{
  "num_attention_heads": 7,
  "optimizer": "adamw",
  "decay_fraction": 0.727,
  "max_steps": 7493
}
MLP neurons of a small language model. Each row is named by its layer, matrix (gate and up: input weights) and neuron, and shows model dimensions 128-223. Each number is 128 + 32 x the weight over its row's rms, rounded and kept within 0 to 255. A neuron's up and down rows have the sign that makes its largest values positive.
After each neuron's rows, "fires in" lists the words (lower case) most often at its 100 highest values on Wikipedia text that the model never trained on.

L4.gate402 [173 179 165  65 150 131 133 123 139 111 122  78  91  93 205 148 145 126 117 103 110 124 156 145 132 138 148 187 152 103 117 156 122  91 161 148 104 178 111  98 123 145 163 184 167  94 175 136 122 133  90 140 113 118 180  91 136  35 108 119  95 164  77 104 112  91 133 152 128  98 132 163 132 110  89 105 153 116 181 160 149 120 126 119  22 190 139 132  68 156 148 133 191 130 151 131]
L4.up402 [168  98 155 115 112  81 155 147 189 135 116  88 152  97 135  66 162 169 155 102 134 202 101 135 139 157 147  94 128 172 124 186 131  54 214 136 143 155 117 114  83 174 150  97 153 124 144 169 146  89 127 153 160 126 136 160 136  99 146 118 108 133 107 122 161 142  91 155 185 121 138 111 189 113 122 129 112 121 161 119 165 112  93  87  70 127  80 126 139 107 137  92 143 130 131 157]
fires in: "march", "january", "april", "february", "may", "august"

L2.gate282 [190 162 141  78 115 170 117 122 134 162 182 193 111 115 119 166  99 148  48 110 149 121 147 122 150 207 124 127 113 145 174  74 126 129 111 172 127 123 153 141  88 158 170 183 161 165 145 198 174 165 129 112 115 195 111 138  94  71 155 104 128 128  94 126 154 147 184  70 142 150  85  85  90 140 143 130 181 155 151 112 126 176 121 156 130 118 147  73 108 153 202 145 129 109  87 148]
L2.up282 [109 148  41 112 127 136  84 155 108 162  96 168 112  96 150 110 127  98 153 104 140  98 168 121 107 132  91  75 106 162 129  91 121 135 162 150 126 148 121 113  67 146  89 150  92 166  79 134  80 114 157 122  73  93 110 141 102 174 187  88  92 106 158 172  92 106 101 113 144  77 105 132 140 128  92 128  93 162 148  99 128 155 150  95 159 127 122 194 114 132 181  68 165 133 135 137]
fires in: "life", "however", "norwegian", "live", "between", "lives"

L6.gate121 [131 172 130 190 168 156 145 169 160 121 102 113  87 109 140 138 186  86  87 105 160  58 120 121  90  56 147 147 114  86 137  89 180 185 172 128  88 105 158 160 151 114 109 182  94 128  85 193 133  92 100 149 176  67 163 131 130  94 112 130 110 133 129 177 108 159 165  72 153 159 102 117  86 154 104 168  87 137  97 123 129 140 144 154 133 108 158 136  50 107 165  91 185 126 135  90]
L6.up121 [110 151  67  98 151 102  61 128 138 132  92 123 127  95  89  84 171 141  93 159 154 125 125 138  93 140 109 147 145 173 115 113 159 148 132 161 178  94 164 145 147 135 124 120 129 162 141 180 120 136 190 167 116 122 147 105 137  95 125 200 153  85 101 161 142 112 193  47 149 179  90 144 150 131 145 133 154 107 146  99 139  99 146 101 126 149 183  80 142 104 150 123 171  96 103 127]
fires in: "in", "around", "west", "northeast", "southwest", "east"

L9.gate29 [110 160 109 103 114 170 155 103 118 125  59 145 128 117 133 126 118 139 201 135 100  94 165 160 127 129 170  89 133 113 125 169 184 104 176 119 135 115 157  76 144  90 141 100 110 130 146 143 189 120 139 118 164 118 156 146 128  84 132 137 203 149 146 144 157 119 125  64 168 155 109  94  90 144  39  82 127 144 157 161  99 108  94  96 110 133 130 127  86  99 193  94 136 104 103  97]
L9.up29 [113 102  80 120  69 121 146 128  97 164  94 198 127 149 111 115 139  96 147 128  87 101 153 213 138 126 153 131 128 135 111 174 173 185 185 111 114 124 128  61 123  76 131 118 130 120  85 130 186 101 130 144 201  84 142 150 117 108 137 110 175 151 175 137 129 168 122  97 128 156 143  47  87 112  82  72  87 111 142 120 129  57 136 127  90 113  97  89 134 195 123 185 105  99 127 106]
fires in: "is", "was", "were", "are"

L6.gate429 [181 211  68 164 108 169 104 143 123 106  97 145 149  85 146 130 178  90 164 169 127 112 113 104 168 137 130 124  81 148 104 147  77 114  79 121 133 124 148  99 151 114 138 139 156 129  98  53 121 100 139  93 163 132 154  87 144 124 162 132 103 122  92 114  99  94 141 178 101 159 108 132  85 187 100 135  90 130 129 108 155  24 149 101 107 128 159 125 126  91 136  59  93  88 146 116]
L6.up429 [124 112 127  39  77 188 112 174 190 130 202  92 181 155 148 118 146  88 153 132 102 120 178 145 152 135 118  74 146 119 134 125 102  59 108 137 157 127  88 105 119 138 142 149  98 108 130 183  93 138 139 174 158 135 169 145  53 103 133 124 105 125 144 131 131 143 209 104 160 121 104  70  73 145 190 115 131 120 147 162  78 108 137 133  99 174 187 131 128 166 131 104 157  92 135  53]
fires in: "after", "during"

L2.gate299 [141  95 185 122 173  93 146 116 145 110 138 183 153 160 117 162 158  41 134 141 147  96 127 171 113  87 117 132 114 101 138 124 138 107 152 108 119 111 195 128 126 138 127 110  95 162 142 167 110 145 142  98  63 122 115 161 148  77 168 183 145 149 123 115 145 108 138  59 170 174  82 137 137 161 129 133 184 153 117 172 168 162 116 109 146 107 125 127 130  99  67 138 148 114 180 136]
L2.up299 [139 133 197 102 172 121 146 195 114 151 136 121  95 111 145  93 143 107  90 147 106 127 112  68 112 101  81 145 178  96 119 109 204  98 182 142 110 103 143 123 132 122 157 104 165 102 119  96  75 119 136 125 167 191 127 216 114 117 130 120 119  97 158 110 136 167 162 155 165 106 179 106 176 164 160 157 141  45 104  56 214 143 170  95 111 106 153 172 143 146  87 146 102  65 135  91]
fires in: "between", "both", "from"

L2.gate180 [157 127 134 116 158 132 120 172 121 173 167 177 189 105 123 165 125 154 132  94 119 153 136 174 121  82 143  80 100  98 154 124 166 123 255  89 160 110 179 170 119 154 107 148 153 176 122 144 122  70  73 134 140 123 121 167 101 144 127 167 154 103 109 150 144 137  91 111 136 165 105 147 164 139 122  92 125 124 109 121 138 192  93 157 125 109 154 165  65 130 115 131 113  74 107  69]
L2.up180 [171  57 172 202 144 120 100 120 187 104 146 155 140  27  84 149 105 154 146 129 153 101 111 124 129 143 113 124  97 150 168 105 165  60 190 158 146 154 192 180 128 173 132 119 137 163 123 167 122 120 172 128 163 160  52 186 146 142 130 140 157 147 147 119  99 185 115 100 154 136 146 127 133 163 151 134  81  98 119 111 143 211 137 109 131 130 178 164 119 123 122  88 124 119 203 135]
fires in: "over", "between", "overall", "around", "like"

L2.gate205 [120 126  53 146  94 105 126 140 106  56 171 114 146 116 127  99 153 108 105 130 143 110 126  92 160 143 187 140  69 146 100 126  97 148 120 156 142  41 120 147 101 116 133 139 148 169 130 108 122  60  99 118  98 134  76 127 173  88 193  53 118 122 112 182 102 162  95 143  64 128  87 116 123 114 152 107  78 119 124  62 122 145 207  98 155  73 161 174 111 118 122 111 155 123 166 172]
L2.up205 [122 110 121  94 105 117 153 140 117 104  75  72 128  67 138 125 163 134 146 143 124 160 127 105 181  93 129 151  75 135 141 127 128  99 132 169 110  83 178  94 107 155 148  83 115 105 124  88 108 136 141 139 115 125 164 209  82 152 122 115 101 133 129 167 114 104 152 113 110 167  88 155 108 116  90  75  95 118 158 177 127 183  71 160  88 205 140 157 133 177 187 125 137  58 138  94]
fires in: "8", "9", "6", "7", "5", "utc"

L2.gate169 [147 139 175 118 144 138  49 105 143   1 108  57 202  88 120 134 160 169 172 121 134 152 110 125 126 109 197 140 119 104  77 124 137 112 169 172 117 144 123 145 154 124 106 127 128 108 153 128 127 162 177 168 118 121 183  77  79 139 138  79 179 175 155 142 115 105 113 111 141 107  94 157 136  78 122  93  62 177 164 169 134 101  80 162  49 168 154 175 123 146 124 113 159 125 105 129]
L2.up169 [127 135 119 149 150  89 145 142 160 121 135 100  93 201 129 138 133  95  94 115 211 181 114 131 150 114 138 163 143 130 119 126 161 101 130 177 160 107 170 121 112 141 120 179 151 116 128 154 103 109 145 120  99 134  79 133 100 104 106 142  89 115 110 131 120 158 136 145 110 131 160 169 173 126  76 167  68 166 140  66 152 139 162  66 155 101 102  97 157 137 172 133 114 131 187 129]
fires in: "july", "february", "june", "frank", "october", "december"

L6.gate441 [ 84 120 127 202 125 121 128 129 103 103 123 116 131  83 131 145 168 154 102 102 155 161  86 146 124  84 131 138 124 135 124 120 159  66 110 110 139 147 172  90 120  84 168 103 133 146 133 103 110 174 167  95 153 111 187  76 129 106 180 105 147 184 131 129 151 125 139 102 102 133  95  62 118 117 124 143 166 140 148  86 127 152 127 136 117 152 148  97  87 101 204  97 166 155 148 134]
L6.up441 [ 99 141 105 176  95 108 124 111  87 159  99 104 135  81 110 139 116 141 104  96 151 133 131  86 154  69  70 132  99 154 109  99 147 117 127 164 138 110 144 103 156 115 156  60 135 188 138 110 131 134  86  79 152 100 155 115 125  93 129  70 139 195 151 120 132  98 134 141  73  77 115  84 166 113 168 125 143 179 126  98  92 156 104 130 126 162 138  96 130 170 210 109 103 135 100  78]
fires in: "first", "second", "best", "directed", "final", "champions"

L9.gate269 [ 69 104 176 118 102 104 130 154 146 111 113  91 108 153 180  99 131 147 164 103 105 126  96 180 111 185 136  81 137 147 164 127 122 121 152  91  79 104 106  76 215  66 135 155 127 106 180 109  92  77 157 135 154 138 138 114  93 141 126 102 105 130 135 163 112 140 134 137 217 175  81 152 197  84  84 146 107 158 152 110  96  65 200 160  93 142 140 107  98 111 162 182 107 148 148  89]
L9.up269 [123 157  54 162 132 127 126  95  77 100  54 120 143 159 115 110 160 128 183 133  84 132 136 123 125 122 112  74 126 133 124 108  84 152 174 124 124 123 109 150 163 151 141 128  99  73 173  15  92  86 123 154 102 155 126 164 163 179 116  95 126 111 132  99 127 134 145 138 179 153  96 129 176  70  81 150 123 120 154 131  78  76 143 129 118  74 113 124 104 129 182  99 125  97 116  53]
fires in: "on", "online"

L9.gate118 [116  83 126  59 154 184 113 135 126  97 137 114 135 143 142 138 127  97 129 113 106 162  80 109 145 158 124 138 118  86  76 122 151 189 136 123 125  68 103 203  90  84 123 162 154 138 155  90 149 107 158 157 114 119 155 191 112 147 129 191 206 122  45 154 105 169 109 140 137 169  81 132 137 126 148 152 122 100 105 148  84  70  88 175 142 132 107 124 112 118 152  76 131 141 125 123]
L9.up118 [ 88 116  40 117  92  97 121 118  75 120  96  79 173 217 132 145 149  80 126 102 137  93 100 110 127 144 178 156 113 104 108 151  84 101 139  90 128 111  63 120 113 179 110 114  81 148 105 142 225  87 124 191 106  80  51 119 143 124 129  90 144 138  97 144  98 119 138 107 124 180 127 104 129 172 124 111 123 130 139 136 163 126 165 109  40  56 122 197 157 122 122 202 118 147 190 108]
fires in: "or", "now", "high", "technology", "master", "is"

L2.gate395 [168 148 202  65 100 169 145 118 170  84  99 122 112 177 122 108 128 152 120 128  94 137 100  99  94 104 148  83 128 142 169  87 125 159 107 192 116 117 124  83 129 104 135 115 140 103 145 133 120 157 183 112 187 206 138 164  95 134 171 160 122 169 123 144 144 135  63  99 167 122 108 120 180 127  96  94  79 166 112 123 107 162 134 160 119  79  93 140 101 155 182 193 131 149  56 179]
L2.up395 [139 130  99  72 127 186 124  51 117  75 149 111 169 144 141  91 156 128  81 170 138  66  78 219  63 158  87  68 149  98 126 156 174  75 169 222 153 124 156 104 116  92 129  81 146  81 105 109 113 137 152  92 149 116  95 143 202 136 125 121 149 157 154 134 120 152 120 145 123 157 130  88  99  41 115 133  97  79 109 121 143 165 101 142 165 152  89 153 133 118 160 168 164 160 102 125]
fires in: "born", "moved", "education", "returned", "language"

L2.gate417 [204 177  94 117 159  98 122  71 118 127 110 109 125 134 144 104 135 125 190 111 105 137 197 140 159 152 196 104 104 124  72 148 101  74 157 159 138 177 131 121  41 138 114  95 141 116  73 104 175 118 137 154  73 167 120 155 149 133 126 111  74  85  75 183 147 125 118 109 141 125 136 121 158 122 127  86  62 100 113  75 160 111 130  27  66 194  94 119 142 121  94  96 107 102  96  79]
L2.up417 [185 198 184  78 145 134  87 123 122 105  94 135 114 122 160 122 132 143  64 105  99 128 194 136 113 206 153 106 140  92 106 102 157 105 139 196 100 147  58  74 136 133 110 129 138 135  99 127 146 154 152 130  91 143 121 159 147 145  89 165 110  74 105 112 120  95 108  81 153 169 161  86  97 157 148 139  65  95 136  76 143 137 176 120 113 142 121  93  95 112  88  47 127 102 141 104]
fires in: "21", "71", "51", "54", "31", "24"

L8.gate533 [160 134 166 107  61 110  77  90 132 116 153 113 171 162 102  93 154 157 101 123 109 190 124 229 140 132 140  88  79  67 124 165 149 117 149 139 140 119  65 156 119 148 176  99 146  66  78 142 117 126 161 138 119 157 125 126 139  94 133 138 136  85 104 118 201 122 131 190 131 186 150 124 113  94 119 123 148 159  86 149 100 114 117 135 136 119 168  97 134 130 148  70 117 118 107  87]
L8.up533 [ 87  94 217 118 110 115 208 187  82 144 118 184 182  92 161  66 152 185 143 130  91 105  57  77 130 151  92 115 100 118 153 134 167 136 142  98 142  78 102 113 106 122 114 186 120 116 117 151 167 106 118 179 209 108 103 188 104 144  84 180 139 119 170 164  97 171 149 135  94 106 138 170 130 127  87  83  95 118 133  91 133 130 131 160  99 114 135 105 110 176  99 128 112 160 170 110]
fires in: "is", "was", "made"

L9.gate498 [118 138  71 123 103 198 120 140 158 142 110 127 108 130 169 175  78 127 152 117 148 137 118 160  90 164 166 175 162 133 137 135 136 129 129 170 125 112 138 114 126  81 116  69 135 147 130  85 137 126 217 134 165 225 193 138  63 139  97 125 105  76 160 161 114 189 179 147 141 113 139  92 146 140  72 154 102 183 130 134 208 135 150 117  77 108 132 114 117 179 108 131 167 105 163 107]
L9.up498 [143  73 137 109 112 165 115 158 149  82 142  87  77 125 128 162 159  96  77 126 150 109 171 176 100 145 192 140 139 106 143 186 167 111 133 170  80  94 155 142 147 134 108 130  81 118 188 130 118  99 135  50 168 148 109 144 126 207  67 123 124  90 118 173 159 117 137 115 210 116 114 150 188 135 106 123 152 145 184 135 176 156 116 129 111  80  79  97 150 165  71 150 138  91 171 159]
fires in: "who", "after", "to", "and", "following", "andrea"

L2.gate139 [129 121 119 126  79 182 150 106 126  86 147  72 130 118 182 134 165 182 148 149 196 154 101  94 140 106 174 119 135  82 137 147 155 128 201 141 140 130 155 125 172 138 112 161 146 125 104 121 133 180 143 120 121 128 179 106 104 137 168 140 156 139  90  90 108 128 130  93 145 183 146 111 137 115 143 137  46 114 125 152  91 108 124 138 110 140  91 153 118 114 149  64 153  85  78 152]
L2.up139 [137 153 128 171  59 146 118 149 107 139 152  97 131 158 164  47  98  86 114 120 134 108 145  99  76 124 139 157 116 104 184  75  86 110 156 135 140 115 191  97 113 133 154 118 154 178 135 146 145 143 122 129 195 130 120 143 116 149 139 124  33 107  97 157  66  99 151 181 134 158 158 122 137 145 130 153  80 153  96  58 138 118 178  88  70 139  96  99 176 114 117 154 116 115 120  91]
fires in: "it", "followed", "meet", "meeting"

L6.gate199 [127 140 146 114 116  62 189 147 150 120 106  87 111 104  98 112 106 102 141 129 111 112  86 109 119 109 161 129  90 156 146 157 120 110 165 176 135 107 119 127 129 175 193 114 201 170  95 146 111 159 111 102 130 153 107 105 100 144 132 133 150 157 179 117 122 125 123  98 102 171 100 135 179 134 122 117 135 120 185 126  91 114  89 169 167 108 178 114 135 127 140  83  87 185 145  92]
L6.up199 [ 87 111 155 102 122 122 157 116 133 123  87  86  97 145 133 126 112 101  89 142  72  95  88 116 110 150 148  62 138 145 132 162 158  95 151 159 139  97 135 108  90  99 179 133 173 131 130 119 166 141 115 139 137 183 126  94  86 111 160 113 117 160 112 101 148 107 144  89 141  95 115 163 164 154 143 172 116 147 120  86 128 108 114 136 143 128 182 149 136 123 184 185 154 123 148 102]
fires in: "south", "north", "southern", "southeast", "northern"

L2.gate509 [161 106 140  94 146 109 138 110 103 127 164  87 142 139 131 158 151  87  53 144 111 127 154 130 221 131  92  73 111 139 139 112 202 136 127 150 135 129 172 140 159 150 137 144 177  84 151 135 136 107 160 115 101 123 123 106 147  71 114  91 122 148  17 159 149 131 151 143 136 131  72 122 138 102  93 132 140 134 137 117 159 121 153  73 143 155  74 139  57 136 141  94 124  66 116 103]
L2.up509 [ 75 131 168 141 160 123 107 134 125 143 147 111 140 144 163 102 139  90 155  91 130 142 173 169 149 155 113  76 126 138 105 117 166 153  90 179 111 161 122  62  99 110 109  71 188 100 111 166  77 152 128  76 103  80 158  74 138  65 190 133 127 133 121 140 155 130 160 125 118  90 111  90 152 114 121 145 128 108 105  95 131  92 168 132 171  83 128 143  57  98 143 152 127  95  98 118]
fires in: "africa", "japan", "china", "russian", "france"

L4.gate537 [131  85 154  90 132 125 167 135 138 132 159  97 146 102  61 126 148 174 145 165 174 115 144 161 145  83 138 161 145 120 130  96 100  89 130 130 134 109 153 186  96 143 200 134 116 166  78 193 154 108 132 114  60 104  98 178  81 128 150 132 136  86 103 109 119 117 194 114 133 141  83 159 116 118 154 162 124 114 142 136 146  92 174 154 136  94 129  66 136 127 117 138 159 186  55 109]
L4.up537 [180 129 159 127 153 171 137  65  85 126 137 164 134 132 117 116 106 132 176 126 122 141 129 159  89 170  70  65  94 112  87 127 147  64 105 111 131 138 103  62  72 123 132 122 117 109 127 122  79  85 166 130  94 155 165 156  72 141 163 100  94 162  79 119 111 170 142 188 152 102 131 171 103  68 189 174 164 124 141 201 184 159  89 132 111 202 119 101 126 145 164 130 141 148 131 104]
fires in: "this", "was", "ohio"

L4.gate59 [160 165 147 102 104 168 125  65 156  86 125 146 111 171  98 147 120 119 127  56 156 140 109 116 101 139 187 125 123 121 175 133 185 112 148 188 131  87 118 130 119  93 156 115  83 136  73 127  81 139 109 126 110 146 157 118  88 141 137  75 170  83  85 147 165 154 101  73 119  61 123 150 199 117 138 132  94 113 149  94 153  71 127 139  84 134 120 112  98 103 130 101 162 157 100  96]
L4.up59 [128 112  82  91 132  88 136 163 119 135 180 115 140  95 152  88  83 131 130 112  57  94 136 106 188 160  88 104 156 121 121  62  73 139 115 151 141  97 189 127 100 128 181 120 166 171 133 106 117 186 118 127 110 122 114 172  88  90 110 192 105 161 116 123 132 114 158 105 106 134 172 131  85 139 124  89  94 112 154 125 132 188  82 133 128 101 118 126 117 149 197 112 157 135 158  95]
fires in: "after", "life", "with", "transferred", "conference", "school"

L2.gate355 [ 81 123 129 134 169 102 165 152 146 121 174  79  97 190 112 165 155 101  76 109  94  87 110  83 164 120  68 127  64 141 160 139 167 149 129  80 151 164 113  50 115 122 144 172 186 138 156 218 106 122 128  90 100 148 107  92 162 148 140  96 127 112  81 140  91 134 168 115  93 102  86 116  86 103 132 130 128 138 102 104 149 112 164 134 104 116 134 155 119 118 128 112 167 135  84 170]
L2.up355 [150 140 105 131 180 104 148  76 148 109  90  81 166 152 134  55 135 115 131  80 163  88 148  94 166 124 162  88  95 172 109 132 139 141  71 144 123 222 151 146  82 121 150 162 173 136 131 221 106 123 145 114  23 131 122 128 153 138 148 110 100 119  71 100 149  83 106  95  95 104 139 119 125 134 140 158 129 132 125  59 115 131 196 131 104 161 152 156  79 133 109 121 123 112  83 130]
fires in: "states", "china", "france", "australian", "russian"

L9.gate309 [147  95 117 156 121 109 178 105 159 146 118 120  81  72 173 118 115 132 172 138 114 103 191  92 118 162 179 124 118  81 142  70  99 152 196 143 157 143 120 149 152 135 113 107 110 147 119  88 155 139  79  81 103 105 162 138 102 112  99 134  85 155 108 129 147 160 216 202 126 155 124 154  77 121 132 153 127 112  95 129  84 150 178 164  68  33  65  96 109 135 108 174 185 143 140 160]
L9.up309 [116 255 120  85 149  59 106 169 143 182 138 135 148 121 138 150 119 174 153 162 144 133 101 161 130 102 105 125 112  89 183  64 162 131 189 131  70 131 116  76  71 192 138 108  91 118 116 132 162 159  90 112 169 114 113 141 132 120 130 143 114 120 174 140  93 148 137 164 108 141 143  52 186 137 165 129  95 118 126  51 177  61  88 100 135 118 111 130 149 104 122  94 143  96 114  64]
fires in: "a", "each", "oak", "and", "deadwood"

L8.gate182 [160 105 117 110 157 175 145 173 131 107  78 121 169 158 132 139 151 108  85 104 117 187 104 109  85 106 118 101 135 124 128 102 158 142 138  74 105 174 146  65 128 197 151 109 118 134 134 134 178 157 102  85 105 116 178 105  56 175 154 104 154 140 121 148 121 139 111  91 173 135  78 140  98 204 138 120  86 153 134 147  93 130  70 169  82 171 147 150 126 132 151 107 101 158  77 199]
L8.up182 [139 114 157 108  77 137 116 185 220 122 102  64 145 136 157 142 162 146 136  79 171 168 100 130 144 173 140  99 142  57 146  85 178 124 157 127 115  61 134  98  83 144 136  85  98 142 190 120  90 116 167 141 169 179 171 133  96 130 113 118 138 126 132 180 137 171  80 159 110 115 136 141 173 119 107 149 121 123 129 127 144 128 149 143  97 156 100 121 157 117 123  76  80 154 126 130]
fires in: "that", "founded", "died", "released", "shot"

L2.gate212 [128  91 108 108 138 162 125  89 120 152 153 115 162 114 180  80 150 112 132 130 147 160 187 144 134 111 128  90  99 104 138 115 157 175  80 209 148 167 191 127  61 113 149 119 161 150 201 113 127 121 186 134 134  97 157 191 103 133 148  99 114 110 131 171 140 124 153 106 140 158 124 164 132 164  95  64 147 160 114 125 170 168 151 110  71 151 125 186 132  68 139  85 102 138 110 133]
L2.up212 [ 79 163 127  95  81 161 155 138 177 139 145 140 166  95 150 149 104 124 146 103 107 145 122 106 120 110 161 101 169 107 137  96 151 178  93 100 165 135 123 125  81  94 109 172  68 108 145  99  99 160 141 115 134 100  82  87 139  66  94 100 128  77 132 123 154 107 180 155  58 121 147  89  63 161 156 115 157 174 162 134 157 111  94  72 147 124  96  47 173 117 132  60 128 156  96 157]
fires in: "2016", "2010", "2011", "2001", "2006", "2014"

L2.gate391 [ 87 134  94 161 122 153 142 147 109 172 117 140 130  63 177 146 112  74 108 104 116 184 146  98 117  83 149 102 106 149 166 129 115  74 119 147 117  88 184 193 148 137 180 134 122 191 149 126 106 133 120 143 137  85 115 149 171 109 115 143 125 106 145 130  86 151 125 152 158 160  94  87 145 155 134 191 139 136 199  96 137 101  94 177 136  88 187 159 135 123 108  95 163  81 114 170]
L2.up391 [148 147 116 121 132 124  90 152 131 151 155 164 113 129 131 109  94 110 143 111  63 157 114 141 185 125  85 159 117 109 163 120 125 142 185 103 188 149  58 124 107 176 140 100 166 156 143 130 128 149 188 149 169 127 140 109 131 101 128 146  23 196 134 138 156 106 110 187 161 102 145 195 132 195 142 107  84 133 120 139 128  79 145 143  88  91 133  74 179 184  97 148  87 136 109 189]
fires in: "after", "following", "high", "down", "before"

L4.gate381 [147 189 103 115 139  86 135  88 134 104 172  85 130 112  92 126 179 144  87 159 125  76  93 137 136 138 115 138 107 102 134 185 122 103 155 135 151 123 112 130 143 142 144  98 108 139 139 122 151 158 139 156 103 185 142 181 122  99 206  94 125  82 141  88 106 172 132  93 125  99  42 156 122  99 113 150 143 112 175  83 116 136  74  88 112 136 135 120 155  87 137  72 109 175 136  88]
L4.up381 [151 118 124  92 103 100 119 137 105 143 139 124 139  74 160  99 110 173  61 125 123 151 173 142 100 157 141 127 158  94 113  90 155 138  82 121  97 183  97 108  98 148 181 153 123  64 133 176 146 168 124  84 147  91 161  95 122 135 158  82 131 140 137 119 110 170 199 103 163 139 104 136 148 119 160 131 150  28 214 130 123 235  90 147  98 146 133 114 119 133 169 152 143 134 122 123]
fires in: "25", "11", "22", "12", "21", "31"

L2.gate118 [ 88 122 136  91  76 111 128 185 140 160  82  81 114 123 133 136 168 137 161  97 153 137 109  97 144 106 105 132 132 122 119 161 105  58 139 142 154  93  88  96 111 143 141 135 165 178 143 181 121 128 134 124 145 144 177 107 114 110 130 156  95  60 153 104 140 117 121 102  94 101  80 189 104 126 139 106  35 158 199 157 177 119 136 114  43 155 142 115 107 146 198 133 141 138 116 107]
L2.up118 [155 128 183  69  89 126 146 176 148 121  59 116 141 179 110  88 137 107 167 126 109 104 151  86 148  95 106 135  99  92 129 141 139 104 145 133 101 125  91 107  97 170 137  84 177 179 109 172 105 166 153 102 123 152 214 136 113 106 139 130 102  95 169 126 119 110 108  86 142 135  78 201 103 132 123 126  50 169 192 146 154 108 125 121  34 143 128 139 109 104 154 103 173 108  73  92]
fires in: "november", "october", "july", "august", "december"

L2.gate349 [190 139 119 140 153 107 113 136 148 123 130 136 121 118 191 108 129 123 145 101 115 102 129 138 180 107 120 115 114  69 106 124 115 128 185 163  82 123 159  65 141  64 145 130 189 125 164 151 109 105 164 136 184 114 111 110 149  98 213 126 120  86 128 105 164 151 125  40  93 119  84 112 149 153 118 156 112 149 142  97 110 164 190 123 113 168 127 159 163 144 120 140 111 131 175 148]
L2.up349 [199 126 152 122 135  80  73 107 121  85 124 127 119 144 145 105  90 149 128  92 128  96 163 156 220 100 146 101 132 112 104  98  90 130 129 137  56 173 138  77 137  86 127 140 168  89 185 116 125 132 132 144 186 115 123  82 178  90 176  73 119  63 121  74 148  94  97  96  94 150 163 123 160 161 143 158  65 135 109 156  77 173 147 138 104 155 124 121 173 181 121 155 113 159 188 139]
fires in: "5", "3", "0", "4", "9", "8"

L9.gate250 [150 153 117  81 153 116 104 148 100 120 182  77 224 163  68 124 112 116 159 109 174 184 143  94 154 114  76  54  66 143 175 163  53 113 104 112 108 112 126 118 102 144  97 138 127 145 177 140 106 131 137 109 124  78 179 124 139 159 124  88 135 171 162 139 165 111 155 139 201 131  84 144  72  88 126 114 111 133 176  83  66 118 109 152 122 115 129  70 104  95 139 114 104  90 120 105]
L9.up250 [170 126 141 101 155 156 133 125  77 148 137 124 165 166 126 113 146 123 103 133 103 166 111 110 171 120 141 112 152 188 124 163 130  98 102  83 116 105 100  91  88 128 135 130 130 130 116 160 140 122 132 105 175  60 146 156 188 143 119 141 178 167 141 115 152  32 107 142 182  68 122 127 151 121 121 149 139 102 111 100  97 113 158 130 181  58 137  70  99 123 143  92 115 115  86 160]
fires in: "in", "on", "until"

L2.gate166 [105  85 156  70 164 152  94 182 139 145 112 124  93  91 156 149 147 100  76 133 135 110 139  50 129 130 133 116  97 161 112  75 186 120 145 170 153 111 146 159 159 148  80 165 195 127 141 147 117 104 153 141 130 104 108 210 185 147 128  88 106  80  89 152  63 183 141 151 146  56 139 150  92 104 144 123 130 173 148 117 168 154 123 133 130 114 146  95 121 149 179  78 123 124 104 125]
L2.up166 [107 147 174  82 152 181  88 168 124 179  98 166  80 137 140 117 130 104 124 107 106  95 134 241 130 163 121 118  30 139 124 109 121 169 128  87 124 105 126 145 149 123 111 152 126 111 160 172 158  97 139 158 110 191  72 152  95 112 162 135  69  93 122 146  94  90 106  73  91 156  93 126 103 150 151 106 109 232 141 187 115 141 177 132 148 118  71 132 106 166 124 116 148 130 102 147]
fires in: "war", "warren", "law", "flight", "light"

L2.gate264 [ 89  56 115 132 144 120 183 101 127 148 119  90  90 122 157 165 112 130 137  60  90 119  85  85  88  82 126 162 135 175 160 120  66  94 147 172 112 139 148 146 136 141 101  87 180 132 157 165 160 130 139 146 143 120 108 117 152 136 173 162 191 119 113  75  79 103 174 126 117 191 136  89 128 129  99 139 145 152 150  78  92 179 107 120 131 150 186 126 131 138 122 111 149 136  96 172]
L2.up264 [134 102 181  52 173 109  93 127 124 112 104 147 115 131  83 124  99 135 196 162  61  83 128  73  63 185 107 200 102 136 132 101 123 144 122 181  94 170 109 164 170 123 131  81 198 117 184 120  83 130 154 152 112 187 112 130 144  90 139 154 114  79 112 104 133 161 135 114 146 163 171 153 141 134 170 112 118 151 158 124 124 117 131 119 217 156 195 135  89 160 124 174 134 156 165 157]
fires in: "n", "south", "north", "southern", "northern", "northcote"